config = dict(
    n_head=4,
    attn_scale=0.0884,
    init_std_qkv=0.0203,
    doc_mask=True,
)
MLP neurons of a small language model. Each row is named by its layer, matrix (down: output weights) and neuron, and shows model dimensions 341-468. Each number is 200 + 20 x the weight over its row's rms, rounded and kept within 0 to 999.
A block is one neuron, or neurons of one layer that tend to fire together. After each block is what it responds to, as a language model described it from the Wikipedia text at the highest values.

L6.down1654,175,214,210,235,210,193,221,200,194,185,176,173,233,215,236,206,123,198,194,204,200,211,191,221,208,136,190,202,225,182,195,196,183,181,183,171,202,189,227,186,221,204,177,208,226,216,218,203,175,178,169,211,185,181,183,199,215,177,196,211,202,200,209,203,212,217,218,221,213,185,177,201,205,214,207,181,174,192,219,210,197,191,171,181,196,209,218,210,219,205,212,225,207,203,205,196,213,188,177,191,177,188,180,206,193,201,207,195,183,217,200,186,192,191,217,197,167,244,185,205,186,217,204,206,202,220,213,198
Responds to: Proper-name final pieces

L6.down1227,214,199,199,226,184,228,211,204,210,179,193,212,211,205,221,257,248,209,219,234,203,200,195,186,230,178,207,241,194,202,181,191,164,211,176,237,181,217,201,209,205,223,230,222,256,170,210,233,222,188,225,207,195,196,193,216,221,197,231,211,237,183,212,194,193,195,173,164,171,203,206,249,215,229,194,200,198,210,198,196,167,202,209,209,203,156,192,212,211,189,186,201,207,229,210,206,189,215,181,186,200,201,149,179,201,199,234,212,198,211,155,195,187,196,174,183,198,206,225,169,226,191,206,186,183,195,210,198
Responds to: Table separator rows

L8.down42,192,173,174,204,207,190,174,172,232,190,200,205,190,209,195,205,289,184,177,186,190,179,210,227,212,189,215,217,219,225,219,209,218,190,225,190,207,191,196,211,163,203,216,169,170,207,180,220,206,169,203,225,197,211,227,203,221,216,186,205,201,160,187,222,191,199,215,191,230,228,175,182,216,191,159,145,204,189,182,205,213,160,199,185,206,188,208,193,198,239,171,207,184,196,189,205,168,229,185,231,191,211,194,202,186,226,220,202,200,214,215,192,185,205,213,208,194,174,218,230,179,186,184,212,221,208,202,216
L8.down405,177,210,217,219,182,212,196,198,194,197,210,168,214,232,178,155,173,189,219,220,190,216,231,220,205,186,201,205,244,217,215,175,163,212,200,198,217,198,200,215,192,185,202,199,182,220,203,209,192,232,196,249,201,235,191,211,180,203,213,188,207,209,216,164,220,207,202,213,169,212,187,210,186,197,216,190,207,223,215,228,200,199,186,161,214,213,192,231,209,256,216,189,201,193,190,181,197,228,204,245,203,182,208,188,174,205,188,221,200,214,183,187,211,231,232,226,224,203,200,189,194,186,202,213,208,200,185,216
L8.down608,203,210,193,215,205,201,190,223,215,207,235,223,218,217,195,227,235,221,208,209,195,194,213,218,200,193,159,214,225,220,198,242,221,226,206,192,201,203,168,189,174,208,188,187,211,208,223,210,210,221,199,216,211,224,199,211,205,229,209,180,222,210,219,204,164,235,167,170,218,160,172,213,243,218,178,172,186,204,175,177,189,202,163,197,190,166,203,205,184,212,198,189,213,196,210,245,210,196,239,235,213,217,174,192,188,185,206,204,221,240,193,215,207,144,188,216,182,171,201,209,211,199,204,233,173,185,216,232
L8.down1716,202,216,179,205,199,181,217,197,251,237,200,197,175,181,167,210,195,188,224,190,152,224,224,234,210,215,209,186,189,165,180,183,204,170,189,197,200,230,206,181,193,217,195,216,206,197,225,181,175,210,209,184,201,212,211,204,198,208,177,197,211,233,186,187,163,201,178,204,218,189,194,225,231,170,211,203,166,219,205,202,193,192,186,175,192,208,214,194,191,160,192,228,199,199,229,163,236,196,177,186,234,236,196,217,220,169,179,202,185,201,201,210,203,197,230,188,212,198,197,212,226,192,167,166,184,204,196,197
Responds to: Markdown table separators

L2.down156,204,190,206,206,195,212,193,173,181,223,179,177,195,211,209,193,177,221,195,218,181,188,193,207,167,200,175,176,201,183,194,179,196,207,220,211,223,178,204,226,202,180,234,184,194,234,205,179,222,202,230,193,179,195,202,211,217,224,201,145,221,150,224,219,194,184,198,200,228,176,187,199,217,181,206,204,171,175,196,196,162,245,216,213,189,219,219,198,201,189,188,220,221,167,220,216,200,182,198,209,196,202,196,220,202,195,182,182,199,186,178,193,241,224,186,178,175,221,156,189,166,242,184,201,173,204,214,200
L2.down286,196,222,226,195,205,174,176,229,222,199,189,195,171,246,181,209,170,205,204,217,189,178,227,191,208,223,231,195,246,187,229,206,220,222,187,206,193,205,192,210,222,188,230,203,200,195,165,200,216,181,221,182,208,193,190,219,190,161,235,194,196,180,204,218,220,219,174,207,181,205,222,205,201,227,171,204,231,213,205,232,240,196,199,185,218,213,197,202,207,152,223,226,203,186,193,178,178,205,245,227,186,178,173,218,177,196,198,243,243,205,178,235,197,217,205,181,185,227,175,186,189,222,171,213,200,235,188,203
L2.down303,242,162,212,217,239,184,220,221,233,180,233,223,189,189,218,171,199,186,178,210,197,199,176,195,194,205,228,227,181,234,193,228,220,201,208,177,221,180,173,171,179,187,186,221,170,202,208,194,173,197,191,226,187,215,176,177,243,218,260,193,185,189,186,201,181,234,199,194,168,207,190,219,209,212,220,208,195,212,229,174,200,222,228,207,167,170,184,229,202,237,200,224,179,208,202,175,194,194,196,203,208,207,164,200,162,205,210,239,192,210,190,224,199,193,214,209,214,219,190,218,203,180,172,174,172,224,210,186
L2.down475,208,200,173,201,208,182,212,195,218,222,178,233,206,195,226,183,185,214,212,209,213,237,248,221,229,192,202,189,231,192,158,196,207,218,211,154,210,164,193,198,172,235,170,231,188,183,206,188,224,216,192,201,179,203,208,172,173,179,195,214,184,188,191,173,183,213,181,179,220,197,171,227,198,228,177,192,179,193,214,203,202,204,216,182,212,199,240,199,178,218,215,185,186,204,194,203,191,170,207,201,196,217,213,199,195,213,172,205,182,202,207,198,166,207,197,191,224,227,177,206,203,212,242,186,223,223,182,199
L2.down487,191,189,187,227,185,157,201,201,221,173,187,209,227,188,193,193,234,191,179,205,225,210,208,198,227,169,203,198,210,177,238,222,198,217,238,223,187,200,190,221,202,213,185,229,169,206,224,247,186,191,165,225,208,192,218,211,192,180,192,227,222,218,223,207,201,199,173,180,187,166,204,220,155,244,226,191,210,185,217,184,172,218,221,205,161,224,193,184,208,210,210,236,193,223,156,177,223,199,183,261,155,186,225,202,202,207,203,211,222,175,189,202,200,201,189,211,206,186,191,221,216,205,213,209,223,188,226,195
L2.down531,217,215,170,196,214,213,203,177,188,191,174,232,208,201,216,190,191,182,156,226,183,198,195,210,204,201,163,156,181,203,211,180,219,247,203,221,201,223,171,188,213,189,198,214,209,155,213,189,165,228,199,201,192,208,180,254,215,166,201,238,216,210,213,192,179,184,197,202,207,202,195,198,202,222,205,193,213,211,184,246,177,202,188,220,224,211,223,217,227,181,227,205,196,189,199,185,187,181,190,216,209,200,203,244,236,175,188,200,194,201,209,216,199,195,195,202,170,199,204,205,200,225,194,233,191,207,181,209
L2.down611,194,194,191,237,222,175,216,183,178,198,202,228,178,159,176,216,205,196,154,192,168,188,213,209,188,185,152,164,181,220,195,201,183,201,200,196,141,189,187,222,211,224,200,210,194,216,214,230,192,172,231,184,211,169,203,214,201,191,171,198,204,190,176,215,171,175,188,159,182,178,235,197,180,183,201,184,182,198,206,190,194,206,191,178,219,208,214,190,180,220,221,196,216,192,189,237,188,221,208,207,204,191,212,184,213,178,155,219,210,177,205,247,188,166,191,202,201,200,217,193,202,195,194,197,193,200,193,175
L2.down851,240,200,211,200,244,211,208,193,185,174,134,181,200,193,209,193,211,208,182,211,224,180,198,181,227,195,198,193,222,200,218,197,251,163,176,214,186,186,203,193,207,193,174,191,233,230,215,231,210,188,205,188,206,200,191,190,179,177,212,208,214,228,202,199,158,199,211,188,193,182,206,198,213,200,223,209,195,207,193,157,205,185,166,225,233,175,198,191,150,213,224,182,204,181,196,202,219,173,183,204,191,195,202,171,220,197,154,214,182,227,211,181,200,189,195,196,157,183,219,190,213,164,170,237,216,176,199,234
L2.down1135,182,199,204,202,212,203,202,210,234,191,207,202,199,183,221,207,213,189,211,205,180,181,180,207,176,222,194,186,229,210,229,211,209,198,216,217,191,193,188,223,156,165,219,202,172,205,205,209,173,189,197,210,150,183,200,212,217,175,177,236,202,169,174,181,184,201,258,182,232,197,229,250,198,177,225,219,210,209,201,197,151,232,215,201,238,225,214,190,184,202,180,173,213,189,187,209,203,170,181,187,217,209,173,236,172,191,196,213,179,196,187,201,185,199,200,153,225,184,206,191,193,211,203,189,203,156,187,202
L2.down1152,201,179,218,225,201,234,199,192,196,199,203,202,187,193,215,225,205,192,202,185,199,172,196,219,174,200,167,186,217,184,208,199,234,185,140,193,215,181,200,156,188,208,223,179,194,216,210,206,193,191,204,179,189,192,202,222,189,186,197,222,223,211,212,209,173,184,190,184,249,154,202,221,189,209,218,240,204,228,230,218,211,202,222,217,171,199,170,205,205,192,226,177,202,244,199,183,226,167,175,182,250,190,185,227,185,169,195,206,195,211,191,229,195,191,219,207,213,226,198,183,195,226,196,209,177,220,199,201
L2.down1319,201,227,186,214,227,195,208,194,205,179,214,210,215,212,202,201,223,204,198,228,170,188,188,211,188,203,214,151,228,188,184,213,225,189,211,214,181,194,158,185,193,192,216,219,195,209,211,227,230,240,211,253,190,245,214,219,204,232,197,196,223,196,208,195,200,198,236,172,207,203,219,199,200,177,186,243,174,198,206,207,191,210,204,204,223,190,194,202,166,172,212,232,201,229,199,187,175,165,194,198,201,181,188,221,189,228,217,174,213,164,213,231,202,158,220,175,183,213,181,173,214,189,170,215,209,198,226,196
L2.down1641,207,227,195,250,195,202,206,175,173,206,221,214,211,207,204,194,216,191,209,209,234,197,224,168,211,219,176,212,218,190,182,179,152,232,201,202,199,224,203,193,207,185,181,209,201,190,222,179,186,203,183,193,208,214,233,178,221,179,200,235,200,205,207,218,188,192,199,141,199,179,216,214,142,223,189,181,181,187,157,175,183,196,188,213,178,180,222,201,220,218,161,185,245,196,166,234,205,191,192,192,186,205,192,228,226,192,163,208,213,224,214,229,206,213,225,201,207,207,197,175,188,190,207,166,174,218,198,183
L2.down1829,150,199,178,209,189,215,213,211,203,211,209,215,172,198,207,201,247,221,188,192,172,184,182,233,203,201,186,148,181,191,170,223,210,204,224,214,194,174,184,209,180,191,185,170,186,239,242,186,193,212,219,194,210,206,215,201,162,205,212,203,198,202,206,240,233,208,231,201,181,242,189,171,183,198,181,208,174,171,210,195,227,226,199,204,188,203,209,201,193,235,190,209,204,206,160,183,174,200,156,194,182,224,212,190,219,198,199,161,163,185,189,187,211,177,223,221,190,242,207,239,180,183,210,201,200,189,203,197
L2.down1854,183,175,204,239,205,203,193,177,195,228,195,185,198,196,148,194,235,217,218,181,188,174,213,195,218,219,177,189,197,211,178,201,204,239,203,176,191,197,188,172,200,191,182,170,203,224,196,209,194,225,198,199,229,178,210,198,222,197,199,174,200,219,230,175,206,219,207,163,214,220,208,197,192,194,229,214,200,177,242,171,190,187,204,204,206,181,209,199,213,170,177,204,223,164,195,204,205,208,200,186,200,191,185,210,192,198,171,162,205,178,168,206,221,169,235,229,190,188,202,237,227,169,155,181,234,195,197,165
L2.down1898,210,211,176,188,196,202,162,219,212,225,202,224,194,240,213,234,208,192,172,196,171,165,191,185,215,226,189,197,210,220,240,220,171,150,184,194,217,183,186,211,206,206,167,196,200,165,162,199,254,186,204,235,177,231,237,157,192,156,195,209,179,224,206,214,210,228,162,232,199,223,192,207,163,198,227,207,177,193,195,211,180,217,235,213,194,190,195,235,229,178,188,191,193,174,210,198,170,188,185,199,246,196,153,204,188,172,236,228,227,154,179,205,217,220,205,180,203,194,203,213,213,218,194,220,195,246,213,141
L2.down1976,207,217,200,205,209,186,202,203,212,172,212,177,187,153,180,202,207,209,199,203,215,181,226,183,232,182,190,207,196,223,222,230,207,161,208,244,195,235,218,164,234,186,174,174,212,195,181,217,202,201,185,166,204,188,202,165,196,215,175,220,159,232,222,214,192,205,184,210,193,211,212,214,214,182,190,234,206,205,199,217,190,166,163,219,215,178,232,198,224,161,190,189,226,224,191,180,213,224,186,209,190,193,197,224,235,178,192,216,211,192,199,193,201,189,202,231,152,218,214,185,205,186,227,236,198,201,188,170
Responds to: Table separator rows

L2.down102,189,174,211,193,170,212,175,221,227,192,169,193,213,173,201,192,251,243,189,169,211,216,228,151,189,202,176,198,213,211,228,175,188,207,180,207,195,206,196,185,227,232,195,194,185,206,190,230,218,188,182,194,218,207,193,211,226,257,210,220,191,225,220,180,248,208,163,205,184,210,169,174,198,200,183,199,225,222,175,234,185,171,202,195,229,178,178,193,200,239,191,190,223,181,199,199,208,215,219,204,176,185,174,188,170,177,211,242,205,199,230,174,204,185,198,193,241,226,155,180,213,181,192,196,187,208,203,224
L2.down198,225,243,220,226,210,189,182,228,199,219,223,206,205,209,200,211,196,217,190,175,167,175,203,206,217,211,219,201,224,210,200,187,183,197,211,217,217,214,212,180,216,199,206,190,199,172,220,159,188,187,197,181,236,179,197,230,179,204,199,200,192,223,215,180,249,180,223,166,152,201,200,214,193,211,184,223,214,203,226,191,150,216,191,175,199,205,206,227,215,224,146,231,190,208,224,201,197,196,220,199,205,199,162,198,195,206,166,187,212,177,193,197,192,205,185,188,167,227,201,169,217,169,233,213,227,187,219,181
L2.down440,197,214,184,237,173,233,216,250,213,179,171,173,219,208,206,219,156,214,192,179,201,217,203,213,221,203,224,207,171,183,216,191,210,202,184,208,200,206,225,198,201,174,180,171,198,217,197,248,216,158,170,232,227,196,195,241,208,207,197,231,199,204,179,185,230,234,207,199,170,201,175,235,227,204,191,207,190,172,224,180,197,178,192,175,201,217,168,177,179,217,200,196,212,199,204,184,222,196,189,235,187,196,200,234,210,226,197,214,218,246,214,204,234,202,182,208,190,214,198,179,185,179,218,168,194,185,206,178
L2.down617,240,190,170,218,177,211,220,214,205,180,172,193,164,208,212,206,195,205,198,190,179,204,187,180,202,185,176,194,232,205,197,220,200,197,180,195,184,213,191,201,191,185,191,207,186,204,184,232,223,213,160,189,213,205,180,215,200,214,216,208,202,180,164,184,170,208,198,235,187,227,180,208,192,177,205,227,212,183,192,156,195,193,186,222,210,226,205,206,204,207,199,171,205,228,217,229,198,179,218,201,207,206,191,174,167,222,215,234,160,223,235,214,204,220,168,192,222,195,119,229,201,204,199,225,178,172,211,201
L2.down649,220,200,195,196,215,189,175,198,185,214,213,208,209,243,204,200,161,191,205,213,201,191,183,235,186,193,175,194,223,230,208,156,198,139,197,197,199,184,219,232,192,177,171,172,200,205,168,188,220,168,233,200,188,191,178,215,179,151,187,196,203,165,165,192,193,208,214,238,198,206,211,185,225,235,172,220,175,195,213,222,178,200,177,171,228,224,184,197,190,184,163,215,199,213,185,226,160,229,207,181,180,190,194,176,205,164,194,212,206,247,187,224,226,222,190,214,236,176,208,204,172,212,169,213,222,217,168,217
L2.down840,198,209,218,216,176,190,194,238,181,225,199,192,199,202,212,201,154,181,189,195,179,190,202,196,213,202,191,184,194,189,225,196,166,238,198,228,237,202,218,209,209,198,181,185,214,193,195,206,187,217,205,169,223,217,194,226,189,212,186,211,161,206,227,188,236,203,217,156,182,203,184,202,203,212,192,217,213,190,173,174,206,185,181,167,204,221,193,186,197,205,183,189,202,203,210,198,200,192,193,206,216,170,200,208,181,227,203,182,210,176,231,193,187,179,183,219,198,245,179,205,179,194,232,207,231,198,235,191
L2.down1005,203,206,200,201,181,197,193,195,181,204,214,182,174,200,196,251,190,184,209,218,210,203,216,220,193,181,190,205,206,165,203,205,191,185,184,193,212,195,205,211,210,154,199,193,213,177,183,241,223,187,206,205,215,202,231,186,196,218,236,209,190,194,212,209,259,203,165,191,216,222,208,203,182,169,179,175,199,197,215,198,144,242,205,168,195,168,224,178,199,207,239,186,201,184,186,166,232,182,217,179,195,184,171,201,256,171,218,211,201,215,210,201,188,183,210,173,216,233,200,159,217,193,195,187,204,179,196,214
L2.down1049,203,214,213,205,164,205,220,210,195,222,212,177,217,201,225,211,232,230,198,171,166,181,225,198,190,211,216,190,208,214,233,222,211,214,170,215,217,208,207,210,181,166,191,168,200,221,182,231,222,186,193,202,205,204,208,237,213,174,244,203,190,172,180,167,225,187,189,183,169,160,199,210,218,201,191,174,214,212,189,201,202,214,237,181,216,173,168,199,160,214,204,216,165,205,190,171,233,190,203,225,225,177,252,193,206,219,214,207,175,200,187,211,264,197,181,182,197,185,203,217,209,190,211,178,234,208,214,138
L2.down1058,207,208,185,219,208,185,221,215,218,196,218,223,212,204,192,202,232,167,194,188,204,196,232,200,178,173,193,211,180,186,210,206,194,189,182,165,191,188,229,199,178,208,206,205,203,231,227,210,191,209,204,216,213,213,204,197,208,176,216,185,215,207,199,194,171,177,202,248,206,223,225,185,215,212,199,211,240,213,173,196,187,173,204,181,205,204,204,203,213,153,191,199,204,225,226,205,181,209,206,182,232,189,204,225,183,172,217,200,193,228,219,168,229,157,197,178,190,198,170,222,220,197,244,188,187,207,205,200
L2.down1368,195,216,188,212,222,210,210,173,179,227,201,214,224,223,178,235,194,204,205,180,191,210,208,244,187,226,186,210,186,200,188,185,161,207,185,248,159,184,174,187,227,208,206,194,200,213,174,213,207,158,230,203,206,168,192,185,211,208,221,202,237,165,215,202,180,187,194,210,168,191,193,177,221,182,184,203,212,165,193,212,203,190,234,209,197,183,206,198,226,215,196,200,198,202,198,174,193,223,241,195,205,210,181,219,184,192,207,187,231,187,186,183,199,165,206,220,207,214,208,199,211,191,209,242,214,218,187,183
L2.down1487,219,168,199,164,194,174,187,218,186,176,197,207,196,202,213,198,119,212,212,233,178,189,211,199,196,169,178,182,184,198,220,193,198,161,163,212,166,213,200,225,207,202,244,168,212,183,195,194,221,196,229,203,202,221,184,215,181,176,209,220,191,220,225,236,201,196,234,201,197,182,201,181,197,214,151,205,196,232,238,218,176,198,181,213,202,191,195,167,200,183,186,183,241,218,176,195,201,202,242,193,184,198,191,204,244,221,215,216,190,202,219,180,192,187,180,171,207,189,209,214,200,170,180,230,191,195,193,198
L2.down1918,201,218,197,165,171,225,205,178,189,198,214,223,202,183,199,202,211,225,206,190,222,208,177,184,179,228,151,238,198,195,229,261,222,172,170,166,213,219,194,210,188,217,262,183,217,198,170,236,224,164,187,205,197,193,214,222,228,207,212,148,186,192,231,170,216,244,191,194,188,188,182,189,194,207,180,232,184,199,221,193,183,185,199,193,223,207,181,213,223,200,226,198,196,214,204,171,191,184,203,223,187,204,204,216,191,212,186,187,220,205,191,208,201,162,211,220,198,159,201,177,188,225,184,177,186,224,189,186
L2.down1983,190,194,183,172,177,214,202,185,193,200,163,181,209,207,221,180,233,182,194,178,182,208,166,229,186,207,173,209,222,219,164,188,174,177,201,196,178,237,197,206,202,192,207,202,187,189,212,198,188,219,239,172,179,207,197,193,196,184,222,220,189,187,194,198,193,204,181,204,214,191,178,200,169,206,171,202,190,199,193,157,215,208,209,193,219,178,198,229,219,200,220,199,190,203,207,202,210,181,198,192,226,212,222,196,209,216,182,188,212,183,191,185,192,164,225,193,220,201,159,192,198,205,230,216,188,178,222,215
L2.down2012,211,202,188,201,247,221,203,198,210,203,203,190,205,195,193,194,194,183,167,197,161,219,185,201,171,216,189,211,192,161,228,262,199,212,217,186,202,207,258,214,176,208,191,202,196,190,224,216,179,228,189,218,197,237,206,189,193,176,187,187,237,190,189,204,208,183,210,182,211,268,157,187,222,180,205,204,198,194,239,230,262,193,201,183,201,233,240,197,187,155,189,188,193,234,237,186,196,205,184,201,219,206,182,168,198,170,192,204,194,216,181,215,171,203,213,191,192,193,180,175,197,206,180,174,185,195,216,170
L2.down2023,218,199,204,191,173,195,186,235,206,174,199,175,239,201,218,210,136,198,198,232,203,176,200,218,199,169,177,201,185,212,205,195,228,204,207,219,195,182,206,197,204,201,180,186,201,247,219,186,194,194,198,171,200,211,187,202,202,218,165,193,207,182,195,204,190,192,208,193,231,184,184,218,187,186,146,208,194,222,244,201,203,198,221,176,196,155,220,172,192,211,209,203,202,214,229,193,173,185,175,200,234,220,173,175,210,224,223,197,198,236,221,198,188,199,228,202,214,208,183,235,215,215,248,187,209,156,196,203
L2.down2028,211,211,198,182,220,178,203,192,179,191,207,219,247,185,223,209,209,200,210,190,192,201,199,218,199,142,211,170,214,210,202,190,207,174,183,220,204,162,192,236,206,198,217,181,183,193,199,181,203,199,175,243,207,203,212,207,182,200,206,201,208,190,172,213,183,190,176,223,210,192,185,226,181,210,212,153,184,192,196,220,215,166,203,191,175,213,187,187,217,191,129,225,190,194,207,178,170,222,214,178,218,160,202,219,184,219,213,216,186,194,198,238,237,198,196,202,176,224,219,227,182,211,194,225,218,197,171,223
Responds to: Proper-name final pieces

L8.down51,169,155,176,181,211,171,233,206,176,184,224,198,186,224,230,238,167,188,214,199,205,203,212,212,195,159,222,204,195,169,191,217,184,204,181,200,219,204,224,199,241,187,211,218,212,179,219,178,192,184,206,194,181,192,209,219,202,221,208,207,198,205,166,168,205,188,241,266,190,239,188,222,210,180,221,222,215,194,239,150,186,205,212,191,204,186,200,175,187,187,196,193,223,202,201,189,184,181,234,207,193,200,200,205,231,212,211,216,217,183,191,199,195,192,211,235,198,189,202,192,198,200,212,198,218,170,189,207
L8.down740,167,176,178,213,209,222,177,206,221,209,212,215,191,187,193,209,227,201,217,170,211,204,226,152,224,187,220,186,183,213,253,195,211,189,233,201,188,213,173,217,194,195,217,232,183,188,220,181,155,250,209,176,176,182,242,209,221,207,189,173,177,213,211,200,204,214,185,173,194,207,213,219,203,209,204,181,210,198,222,201,195,151,166,204,163,211,231,233,194,217,226,208,207,186,189,191,211,227,202,179,229,228,219,187,220,223,207,214,173,261,182,181,202,224,199,223,218,226,198,196,203,182,167,163,169,210,181,153
L8.down992,159,192,217,224,202,194,193,195,199,197,167,226,215,175,197,174,177,177,186,201,189,194,147,175,216,211,213,175,208,204,217,207,234,218,196,164,205,203,189,223,201,213,226,189,179,199,193,185,192,216,207,215,159,183,208,201,208,213,190,205,163,213,206,189,210,183,218,225,167,221,239,180,205,178,194,216,214,203,241,198,207,205,161,242,176,183,181,205,178,182,218,189,172,207,180,191,195,201,196,168,218,198,199,220,238,219,187,178,210,197,155,204,206,209,193,231,154,230,200,195,228,218,184,208,170,193,222,194
L8.down1420,212,151,230,181,226,208,194,206,191,213,205,232,202,162,215,214,169,223,217,215,197,179,203,159,213,160,187,212,185,198,174,243,187,214,209,189,202,191,204,253,188,200,208,255,217,202,221,172,201,218,213,226,153,179,219,185,196,186,210,239,190,174,207,188,204,196,179,213,201,202,238,179,216,204,211,199,212,206,186,179,220,197,156,208,195,184,193,253,197,190,208,213,224,183,192,161,187,242,188,189,233,206,211,199,212,222,192,187,174,170,188,188,175,213,189,180,204,200,205,185,169,211,183,174,201,189,188,150
Responds to: Surname word pieces